{"tie_embeddings": false, "init_std_up": 0.0211, "train_tokens": 1277000000}
MLP neurons of a small language model. Each row is named by its layer, matrix (down: output weights) and neuron, and shows model dimensions 576-639. Each number is 50 + 15 x the weight over its row's rms, rounded and kept within 0 to 99.
A block is one neuron, or neurons of one layer that tend to fire together. After each block is what it responds to, as a language model described it from the Wikipedia text at the highest values.

L2.down474:36 39 62 62 44 55 40 31 50 40 42 55 50 42 42 83 61 32 47 83 47 43 54 28 52 55 54 70 49 43 41 50 29 42 55 53 74 42 34 62 43 59 33 59 34 59 58 62 76 37 31 61 62 69 39 59 41 37 55 41 16 64 81 38
L2.down604:52 38 56 39 50 62 42 55 45 49 42 41 68 63 38 36 60 50 36 42 66 53 65 52 51 78 32 57 73 50 46 56 21 53 25 53 62 54 53 31 60 38 50 69 38 64 35 45 31 51 47 59 69 48 46 54 50 62 42 80 51 40 88 44
L2.down778:49 33 39 54 46 52 37 73 79 47 37 38 46 56 52 67 71 34 38 41 51 48 30 50 82 42 43 45 18 43 76 41 37 53 48 32 85 34 50 49 35 37 73 45 30 62 45 43 43 44 56 51 75 35 66 61 32 57 64 71 49 68 64 50
L2.down935:55 53 65 28 67 46 49 55 60 37 51 60 40 49 46 49 59 49 05 59 48 74 81 51 48 52 51 42 57 35 56 69 39 77 42 21 76 55 91 39 36 38 65 61 45 39 33 57 45 59 48 36 69 56 70 50 16 67 35 57 57 58 38 54
L2.down1316:74 60 34 64 67 63 32 58 48 78 62 48 51 61 56 46 46 44 39 79 48 52 57 50 60 57 36 42 55 56 71 93 51 35 14 49 74 57 59 56 26 48 63 54 32 21 87 61 07 42 23 67 57 43 59 33 57 39 80 39 61 54 86 59
L2.down1985:53 63 50 80 32 52 58 41 94 37 21 61 33 44 48 56 53 62 54 70 58 53 55 32 47 56 37 43 50 53 79 26 50 39 48 73 27 31 50 54 44 58 58 35 35 59 90 49 50 60 64 54 72 51 52 59 35 59 30 54 44 56 59 29
L2.down2364:66 54 41 44 40 38 57 61 75 51 31 52 11 15 38 51 47 62 26 46 71 15 42 34 54 68 69 58 38 53 58 68 53 65 68 42 39 45 58 31 56 48 44 67 62 74 71 23 32 59 75 57 77 49 64 76 36 10 69 39 79 61 64 74
L2.down2584:54 65 25 44 48 59 32 58 70 37 37 56 65 43 62 55 49 58 36 52 39 27 26 53 69 53 41 61 38 33 63 37 47 53 23 28 45 58 77 50 57 32 59 41 39 48 35 70 41 51 48 58 60 38 42 64 73 67 53 63 47 38 34 70
Responds to: End of opening time phrases

L3.down2699:52 48 38 68 65 75 23 41 46 45 37 61 47 40 50 54 83 65 40 49 62 61 78 57 61 55 57 53 41 45 61 27 31 54 48 60 50 48 93 73 67 46 64 55 40 33 38 27 35 51 78 70 55 49 53 54 74 27 36 34 19 49 55 48
Responds to: Leading digits of numbers

L2.down644:36 51 31 72 45 27 60 68 69 37 46 54 44 38 49 60 85 61 58 28 63 61 64 65 53 37 56 49 35 37 13 35 60 52 60 66 28 51 73 55 39 37 32 64 51 49 60 19 51 35 77 77 57 56 83 40 65 25 41 52 26 45 59 64
L2.down736:38 30 40 54 75 45 61 44 51 56 46 40 50 64 08 55 53 62 68 37 64 61 44 55 58 28 59 46 54 20 13 35 41 72 44 43 37 37 13 46 32 29 61 65 55 47 74 51 65 47 36 69 34 38 68 34 59 34 48 42 42 37 77 59
L2.down1308:47 74 47 53 38 45 48 60 81 50 33 51 28 53 28 55 75 49 66 52 32 64 73 45 36 38 42 50 36 38 34 49 45 52 49 56 48 73 87 45 53 52 52 29 64 68 61 37 40 64 63 29 63 40 76 58 51 38 53 50 42 68 61 54
L2.down1536:24 42 71 88 54 39 39 41 89 56 65 33 74 32 53 84 52 58 59 45 58 42 59 54 37 41 59 43 24 63 26 26 71 70 46 51 40 33 60 29 69 55 69 52 42 54 38 41 15 53 52 54 67 87 68 50 36 47 42 67 59 43 71 67
L2.down1809:44 57 61 30 39 48 53 51 38 46 33 50 60 39 73 28 68 51 54 42 63 42 47 60 42 41 63 39 58 60 51 48 54 64 36 46 36 39 43 54 46 41 31 52 64 46 29 08 47 36 57 45 48 45 51 26 60 32 46 74 17 39 75 51
L2.down2232:32 76 39 65 31 33 40 55 51 52 44 44 38 56 48 51 55 52 38 74 49 46 63 49 46 22 47 33 60 53 36 46 65 55 46 39 55 46 19 39 48 73 61 37 63 54 79 31 58 58 45 30 56 43 38 61 61 69 51 38 41 78 47 54
L2.down2294:50 61 34 49 49 16 85 77 88 76 57 68 63 63 43 37 57 60 41 37 57 47 66 40 41 60 56 39 37 46 53 31 51 56 42 53 34 40 51 33 80 42 35 44 69 50 39 44 59 49 56 36 43 28 66 34 51 26 27 56 19 55 50 69
L2.down2918:11 62 27 38 25 12 45 45 53 51 55 60 53 50 68 71 70 57 57 38 63 35 39 70 68 38 55 59 41 66 66 51 45 38 46 32 41 30 50 38 33 47 51 65 33 35 61 18 60 40 43 57 29 77 62 48 51 33 29 55 40 54 60 32
Responds to: Leading digits of numerals

L2.down199:48 35 73 59 34 51 51 65 42 68 39 34 55 41 49 65 75 62 41 40 54 47 11 42 48 59 62 78 53 51 53 70 44 42 33 54 32 50 54 25 52 58 43 65 69 52 37 54 44 68 38 54 57 60 59 74 63 40 41 51 42 50 58 25
L2.down202:40 48 67 33 40 62 23 31 44 52 57 28 53 60 41 47 44 75 34 58 46 46 55 59 27 62 49 45 50 64 50 62 54 43 49 38 63 30 50 61 87 63 27 70 43 48 25 65 60 48 34 56 60 29 75 71 65 38 77 51 44 56 32 83
L2.down920:62 69 62 64 45 64 53 52 66 47 31 45 47 65 57 70 54 46 49 40 59 25 48 56 56 47 68 56 48 53 50 78 15 35 67 68 51 53 46 38 54 54 38 78 63 68 58 43 49 45 47 64 64 40 60 62 58 67 32 33 45 43 51 44
L2.down1112:67 39 71 32 57 68 36 47 75 78 59 67 51 36 59 49 47 39 25 38 59 39 28 46 45 29 88 41 38 11 51 33 63 21 47 50 44 58 34 32 71 64 15 79 45 41 25 52 73 50 72 40 54 46 56 46 80 54 32 47 64 59 49 48
L2.down1817:83 57 40 57 52 46 40 49 44 67 38 24 41 57 46 63 82 44 23 51 62 31 00 57 60 64 43 60 53 44 55 62 36 49 58 38 37 98 65 56 49 48 47 77 46 33 33 36 42 68 33 73 32 35 52 87 67 41 38 46 71 71 36 01
L2.down2076:43 60 40 23 34 69 39 44 41 70 24 52 34 52 28 44 43 41 48 42 78 36 41 54 47 60 65 41 24 56 76 44 46 46 64 22 34 34 38 54 64 44 22 23 52 57 48 48 66 63 62 41 49 15 69 37 55 38 74 52 51 78 45 52
L2.down2546:49 50 60 27 48 52 43 50 47 62 69 70 39 14 61 53 52 47 45 42 45 38 44 57 25 44 86 36 44 59 48 39 41 41 57 36 56 53 46 43 60 66 29 80 41 60 57 42 66 60 58 57 50 47 58 42 38 35 43 48 59 42 59 40
L2.down3040:41 59 38 26 73 51 58 63 82 59 51 49 57 46 67 42 67 49 42 59 35 47 60 47 65 34 34 36 27 34 55 56 66 54 65 19 43 04 76 73 59 51 39 52 34 45 43 29 62 60 63 37 45 52 53 48 62 41 41 56 46 36 45 54
Responds to: Anaphoric "the" + noun

L3.down1487:52 67 49 36 52 53 39 54 35 48 47 51 75 48 63 72 47 51 53 66 50 42 62 33 23 42 51 57 47 53 87 58 42 63 76 55 52 58 56 47 69 41 60 43 49 35 45 59 39 36 44 34 59 92 59 56 27 52 63 29 54 54 38 76
Responds to: First-name word endings

L2.down96:51 32 38 57 69 62 32 10 74 65 46 57 55 61 28 30 60 54 31 34 36 43 61 46 35 83 62 72 38 36 61 74 76 52 54 56 40 32 76 55 48 52 55 76 64 31 38 88 47 60 50 47 20 55 51 52 37 63 49 43 42 50 43 47
L2.down557:52 42 74 35 57 45 63 55 14 21 53 35 48 32 40 55 42 37 25 35 45 49 49 56 64 45 55 52 71 47 59 25 17 54 45 80 56 50 58 58 36 39 66 19 52 44 36 52 64 50 59 54 79 70 15 52 62 15 44 77 61 71 32 52
L2.down1009:31 60 54 37 47 56 27 64 35 60 18 49 45 21 65 57 40 65 17 50 74 76 63 56 47 31 43 43 38 55 47 25 39 63 50 65 85 30 52 33 38 43 67 35 36 56 39 70 63 44 68 39 55 65 62 60 63 28 39 43 59 67 68 69
L2.down1433:30 66 69 42 84 51 20 35 38 67 39 54 49 41 42 51 48 41 47 34 61 59 27 43 24 53 57 68 48 39 40 27 49 70 58 51 54 43 44 28 68 37 44 58 66 61 44 69 44 59 56 62 63 45 29 54 49 53 50 68 51 58 48 47
L2.down1581:83 71 54 57 49 41 31 30 31 44 39 55 43 56 42 12 43 40 25 43 33 59 37 55 36 44 69 46 11 44 42 54 46 38 34 74 44 58 41 47 37 46 74 76 62 58 73 66 62 83 55 39 52 48 60 61 65 47 50 69 43 37 56 28
L2.down1629:56 49 87 45 49 47 55 55 51 32 29 47 46 22 75 53 52 75 20 57 62 50 27 50 58 62 55 46 31 42 47 38 46 08 42 43 55 24 47 56 43 65 64 81 47 70 40 54 39 70 41 51 22 51 75 56 61 57 57 48 44 53 66 45
L2.down2356:51 71 47 72 55 32 34 77 44 43 36 53 29 71 61 37 62 47 37 42 64 88 43 52 29 52 40 63 39 38 74 30 32 61 61 49 64 54 58 22 31 53 48 85 49 64 30 49 63 44 37 48 42 53 55 57 61 44 47 77 39 78 68 43
L2.down2693:73 78 64 76 44 54 34 66 74 50 68 31 57 72 44 49 62 67 51 42 50 56 49 61 37 41 47 27 40 54 40 41 32 62 34 48 45 51 23 80 71 42 41 58 56 31 60 58 55 38 35 50 54 61 25 72 83 63 49 51 38 56 52 48
Responds to: Proper-name completion tokens

L5.down9:15 45 62 49 46 57 77 67 87 46 69 38 57 25 33 50 50 43 60 42 42 29 50 61 37 66 27 37 45 27 13 56 38 40 44 29 72 25 75 59 42 58 54 37 68 48 57 42 61 81 65 45 67 44 52 35 43 79 53 62 57 62 67 58
L5.down498:67 45 50 69 32 53 48 47 70 53 70 43 46 40 77 62 37 46 38 61 51 89 42 53 50 45 20 48 62 39 57 68 50 51 75 40 37 49 45 64 61 32 94 18 44 52 47 53 77 42 66 38 55 53 30 57 68 77 52 63 33 57 63 34
L5.down612:55 60 70 89 55 77 64 43 52 45 71 32 41 26 49 49 52 51 52 32 45 57 55 66 48 30 18 46 35 37 36 23 77 16 69 56 56 57 08 61 35 45 77 67 54 77 32 40 40 43 75 41 66 50 55 57 55 82 49 26 51 63 50 71
L5.down768:07 43 79 80 69 50 69 23 64 48 16 48 43 50 76 65 50 27 56 37 53 29 37 67 41 35 43 60 58 67 12 54 71 42 65 41 34 32 75 69 48 24 70 77 46 55 41 46 63 43 52 69 61 60 57 43 42 67 48 45 59 48 37 46
L5.down857:63 59 32 57 87 79 73 46 36 02 53 37 46 45 43 55 50 70 81 50 27 62 67 30 57 71 65 45 49 58 55 41 53 32 51 69 45 33 77 70 56 43 39 46 55 37 30 64 46 66 48 30 45 53 29 47 59 59 41 46 65 48 40 41
L5.down1860:52 32 47 60 38 67 59 38 72 64 45 36 41 25 32 63 71 37 56 65 31 27 44 64 31 26 23 63 63 43 50 50 71 69 44 50 37 36 57 45 41 43 63 28 59 55 40 49 60 70 24 34 65 53 34 25 51 45 59 50 55 55 47 34
L5.down1973:37 65 27 44 76 50 53 46 58 39 50 42 49 40 40 43 38 61 46 55 46 60 51 47 47 10 51 65 61 49 32 35 52 63 34 64 86 45 53 51 52 33 38 43 40 50 26 42 64 59 38 42 51 48 72 60 43 74 27 87 53 49 30 69
L5.down2038:41 39 70 37 60 52 61 57 28 54 78 47 31 55 13 54 32 24 50 40 57 32 23 39 35 28 44 37 58 52 42 45 68 69 81 64 42 49 50 59 56 56 58 71 60 55 48 83 64 27 50 81 49 41 55 46 66 40 44 44 40 38 72 75
Responds to: Spatial location words

L5.down114:65 37 41 48 71 39 39 60 54 42 65 59 50 24 26 51 77 77 55 64 50 60 62 72 68 50 38 58 31 41 31 59 25 37 54 60 31 57 66 40 12 76 33 37 92 43 34 54 46 39 48 31 37 26 64 49 51 45 39 42 38 65 53 38
L5.down778:68 69 50 46 32 31 46 47 54 36 53 51 90 44 47 71 85 73 66 69 49 57 30 41 52 65 37 81 48 55 61 53 57 26 56 25 61 28 29 57 50 53 60 42 47 53 82 73 51 60 47 51 64 37 87 29 50 69 49 70 63 54 49 97
L5.down921:65 41 28 64 56 56 34 66 50 14 62 30 42 61 19 73 54 38 46 40 53 46 78 46 22 79 45 54 33 48 64 33 37 44 40 31 71 58 54 48 42 59 40 30 59 73 60 64 72 60 69 34 68 41 41 69 48 46 53 75 43 55 49 62
L5.down1249:72 61 48 39 79 45 59 30 50 76 32 57 51 58 28 47 71 62 44 67 52 49 53 64 32 69 44 45 64 56 77 25 37 80 51 48 24 56 46 51 56 52 32 28 21 31 62 69 70 53 62 63 62 54 62 32 60 55 74 41 31 45 37 66
L5.down1493:57 77 70 40 44 74 43 61 36 23 54 90 73 25 58 60 35 32 39 55 74 75 64 64 80 69 55 18 31 36 42 46 40 40 20 57 30 46 52 38 44 35 72 14 56 41 81 28 37 46 88 62 50 51 58 67 65 48 47 75 36 56 52 53
L5.down1499:41 60 30 39 87 34 35 46 44 41 42 32 37 56 32 54 50 67 05 80 50 48 51 62 71 38 46 38 37 59 44 37 69 67 66 53 81 30 47 32 40 65 66 62 48 57 58 45 58 58 57 65 70 22 56 42 44 55 56 34 64 69 51 61
L5.down2483:68 67 82 29 69 41 60 53 60 74 35 51 47 74 44 43 38 67 41 72 59 74 45 29 72 48 64 78 73 55 84 65 64 61 51 43 67 63 69 41 34 48 45 59 69 48 55 67 52 45 57 43 34 36 41 09 47 64 49 70 36 40 83 56
L5.down2707:58 44 60 54 58 57 67 28 38 56 28 48 45 42 40 53 56 64 48 58 46 49 64 55 41 53 71 45 67 62 24 35 67 61 50 53 45 43 36 38 72 57 51 70 71 49 71 35 69 32 69 92 67 40 60 47 47 39 34 48 53 09 02 65
Responds to: Word-initial fragments

L3.down552:58 51 63 28 60 41 70 50 23 24 52 75 57 51 53 38 19 28 48 21 59 40 49 47 00 58 48 47 50 35 74 39 59 48 81 35 56 41 48 67 78 69 47 48 57 59 27 28 53 38 50 76 49 49 43 50 41 38 34 64 61 48 41 47
Responds to: Upcoming place name

L3.down2254:44 64 49 56 48 71 58 36 49 55 57 69 46 33 43 47 42 63 45 30 38 40 37 58 48 40 73 52 62 51 36 46 41 76 66 35 68 42 51 43 40 55 58 73 45 53 33 39 48 43 60 49 81 47 65 57 35 34 42 18 38 50 58 78
Responds to: Upcoming date anticipation

L3.down1709:43 45 54 26 53 57 59 45 54 32 45 67 59 29 52 46 49 38 17 66 61 58 25 30 47 63 42 32 49 40 40 55 49 53 43 49 45 28 72 41 17 65 52 46 47 70 52 38 47 60 48 24 93 83 32 40 49 28 44 53 84 51 59 48
Responds to: Football club and league text

L5.down518:58 61 47 52 48 55 49 40 41 67 20 44 39 43 59 29 51 55 60 36 40 32 45 38 65 41 73 59 56 64 53 55 72 34 61 33 56 74 39 22 42 47 36 10 37 39 46 49 81 41 60 54 36 25 45 27 71 54 50 15 50 36 69 26
L5.down902:75 67 58 55 38 54 33 44 52 51 51 13 41 63 32 59 52 51 65 38 45 39 66 40 38 69 73 51 61 57 55 65 45 63 45 44 48 34 43 55 70 45 55 63 42 34 55 65 49 57 69 19 34 54 67 46 01 68 75 31 55 40 54 64
L5.down917:76 63 62 39 40 65 43 48 59 62 61 09 41 59 46 45 40 25 57 56 44 53 55 70 35 25 47 65 52 37 42 51 21 59 76 24 46 63 80 18 43 39 46 37 62 00 21 80 46 57 73 45 58 58 58 53 50 48 36 50 54 87 54 58
L5.down1100:71 60 48 39 56 47 81 51 48 49 53 44 31 43 66 54 46 47 48 52 36 67 35 66 47 46 57 33 64 44 41 55 50 44 52 29 65 60 91 54 54 33 82 39 59 45 44 46 42 77 59 54 41 49 46 52 58 68 66 22 51 29 66 53
L5.down1306:63 57 23 38 56 51 58 54 29 33 94 45 67 50 45 71 34 64 53 53 74 28 71 25 47 33 40 48 38 58 64 67 67 57 48 61 49 79 64 50 60 57 34 69 56 70 64 37 54 72 20 71 48 48 54 73 69 45 42 79 55 25 22 45
L5.down1563:28 51 35 83 58 36 85 55 53 66 44 52 48 34 52 42 70 73 45 68 38 39 37 62 51 49 59 40 39 51 46 45 47 73 23 35 59 45 34 63 29 58 47 52 58 57 38 50 52 49 40 33 57 41 41 35 34 19 61 65 55 45 36 72
L5.down2724:73 70 56 31 53 55 40 51 43 45 34 22 54 59 22 50 76 72 73 55 28 42 74 74 43 60 63 63 59 46 66 52 35 57 39 75 46 34 39 65 53 54 47 46 53 35 46 55 47 47 43 44 82 42 52 46 33 64 60 17 44 48 49 65
L5.down2765:52 43 26 51 40 39 68 63 40 51 33 73 67 52 58 57 39 58 33 49 39 51 32 59 65 32 80 10 56 52 62 47 46 53 52 74 36 38 26 59 20 46 59 43 54 60 41 39 57 28 40 78 55 48 22 55 45 47 44 70 40 43 70 61
Responds to: First-name end before surname

L2.down707:58 35 74 48 38 38 45 66 56 33 25 71 38 40 72 42 32 23 50 59 58 29 42 89 22 67 67 55 42 41 30 32 66 51 54 68 60 52 74 51 65 62 57 47 41 69 53 33 66 65 28 51 65 29 29 36 24 55 67 37 09 10 33 55
L2.down1232:42 71 77 31 52 65 73 56 27 44 46 56 71 64 33 52 42 36 45 67 75 48 43 36 46 27 56 56 50 70 45 37 43 49 56 69 46 46 57 61 47 44 40 52 65 66 60 47 84 72 46 54 48 64 37 90 53 35 71 66 62 30 47 72
L2.down1603:78 59 61 37 59 30 40 73 51 59 43 53 51 60 50 25 46 82 37 71 77 53 32 89 34 13 54 63 45 68 46 63 63 46 37 39 50 51 41 39 52 52 55 79 28 62 41 33 66 93 90 58 65 53 49 55 56 42 39 57 55 35 52 62
L2.down1944:68 20 33 57 76 48 68 49 62 54 78 38 84 57 37 40 39 56 50 60 49 53 47 39 53 36 42 80 47 46 18 68 74 75 30 51 36 50 40 47 50 45 53 56 44 36 42 20 47 53 54 77 50 49 55 64 53 41 57 62 61 43 39 80
L2.down2073:32 51 71 31 39 35 41 26 51 27 33 66 32 89 44 18 61 39 77 49 64 53 47 58 45 23 38 60 39 43 56 75 58 62 48 36 46 50 54 58 48 44 43 41 20 65 41 58 55 25 48 35 71 50 38 62 58 29 44 71 67 49 38 43
L2.down2137:58 43 43 52 67 37 52 46 45 60 29 70 59 55 39 38 56 37 58 31 61 53 73 56 46 40 37 87 49 52 54 72 56 47 54 47 58 36 38 49 39 24 42 44 51 65 35 38 86 43 53 48 61 30 37 63 38 21 58 37 50 52 51 31
L2.down2927:54 27 63 49 71 50 61 47 70 43 46 38 45 64 35 47 27 36 59 52 58 61 30 17 53 75 39 71 42 44 61 46 49 50 47 66 37 72 43 72 40 50 77 74 22 38 81 47 60 36 40 56 72 59 55 50 61 24 57 77 65 67 33 56
L2.down3058:47 51 44 25 58 43 53 62 36 39 52 56 58 53 51 81 47 54 25 50 49 85 58 57 45 24 40 54 75 32 39 80 46 64 60 61 57 35 66 60 61 51 41 59 51 47 45 34 82 36 54 45 70 52 60 66 38 58 59 19 38 87 64 46
Responds to: Word-final transliterated name pieces

L5.down47:45 46 53 50 50 41 50 52 59 41 26 46 48 37 39 39 56 33 27 23 75 60 28 62 43 51 44 32 54 36 49 28 39 62 58 06 65 44 70 36 37 67 46 39 30 48 19 36 50 62 48 42 46 47 72 47 46 35 33 68 64 48 56 39
L5.down253:47 53 52 53 62 51 44 58 46 31 64 41 22 20 47 40 48 39 68 29 65 52 55 69 52 36 20 45 34 38 76 68 42 20 75 14 23 36 34 51 44 56 51 57 61 57 22 44 51 51 42 17 43 57 68 67 67 76 58 47 28 43 43 46
L5.down691:58 58 62 57 32 29 33 70 47 67 36 63 23 39 61 27 53 30 41 70 44 37 49 54 42 50 44 52 27 57 49 49 37 57 37 69 54 28 51 54 36 68 58 79 31 53 52 61 38 64 42 28 44 88 53 46 31 32 56 34 42 27 40 47
L5.down746:23 40 44 57 45 00 43 45 56 60 25 30 36 62 59 38 15 66 49 52 32 43 78 63 54 43 53 34 46 63 66 43 50 70 55 43 57 57 48 42 50 64 49 47 68 47 48 35 55 29 75 45 38 63 82 31 72 66 54 64 34 45 31 82
L5.down846:49 33 41 69 47 49 62 49 33 34 33 65 59 51 57 32 38 67 42 66 72 39 56 73 50 81 49 75 61 47 99 34 68 49 58 44 59 44 61 59 48 49 35 44 54 39 43 60 46 44 48 20 53 32 76 53 33 69 68 52 47 62 53 85
L5.down1353:51 60 67 69 20 53 44 65 52 67 52 62 44 56 52 37 66 39 63 55 52 58 61 50 24 77 72 59 53 47 50 45 38 63 53 46 66 56 45 26 62 65 55 44 53 48 64 64 50 48 51 44 65 58 21 53 47 61 39 33 75 66 69 35
L5.down1717:62 59 52 62 45 51 41 57 86 63 37 65 32 62 54 32 69 30 51 34 41 59 50 63 55 64 81 28 28 27 45 80 59 49 47 52 59 59 40 35 63 73 63 88 34 57 27 28 43 50 40 47 82 47 76 38 28 59 55 53 54 52 63 44
L5.down2345:56 53 53 34 43 56 30 61 72 39 54 43 22 25 57 46 55 19 43 03 68 45 81 45 62 54 30 56 62 30 49 44 46 54 51 61 53 44 30 39 65 62 78 77 64 76 18 43 25 36 37 52 47 60 71 54 34 39 67 60 32 48 47 41
Responds to: Before a year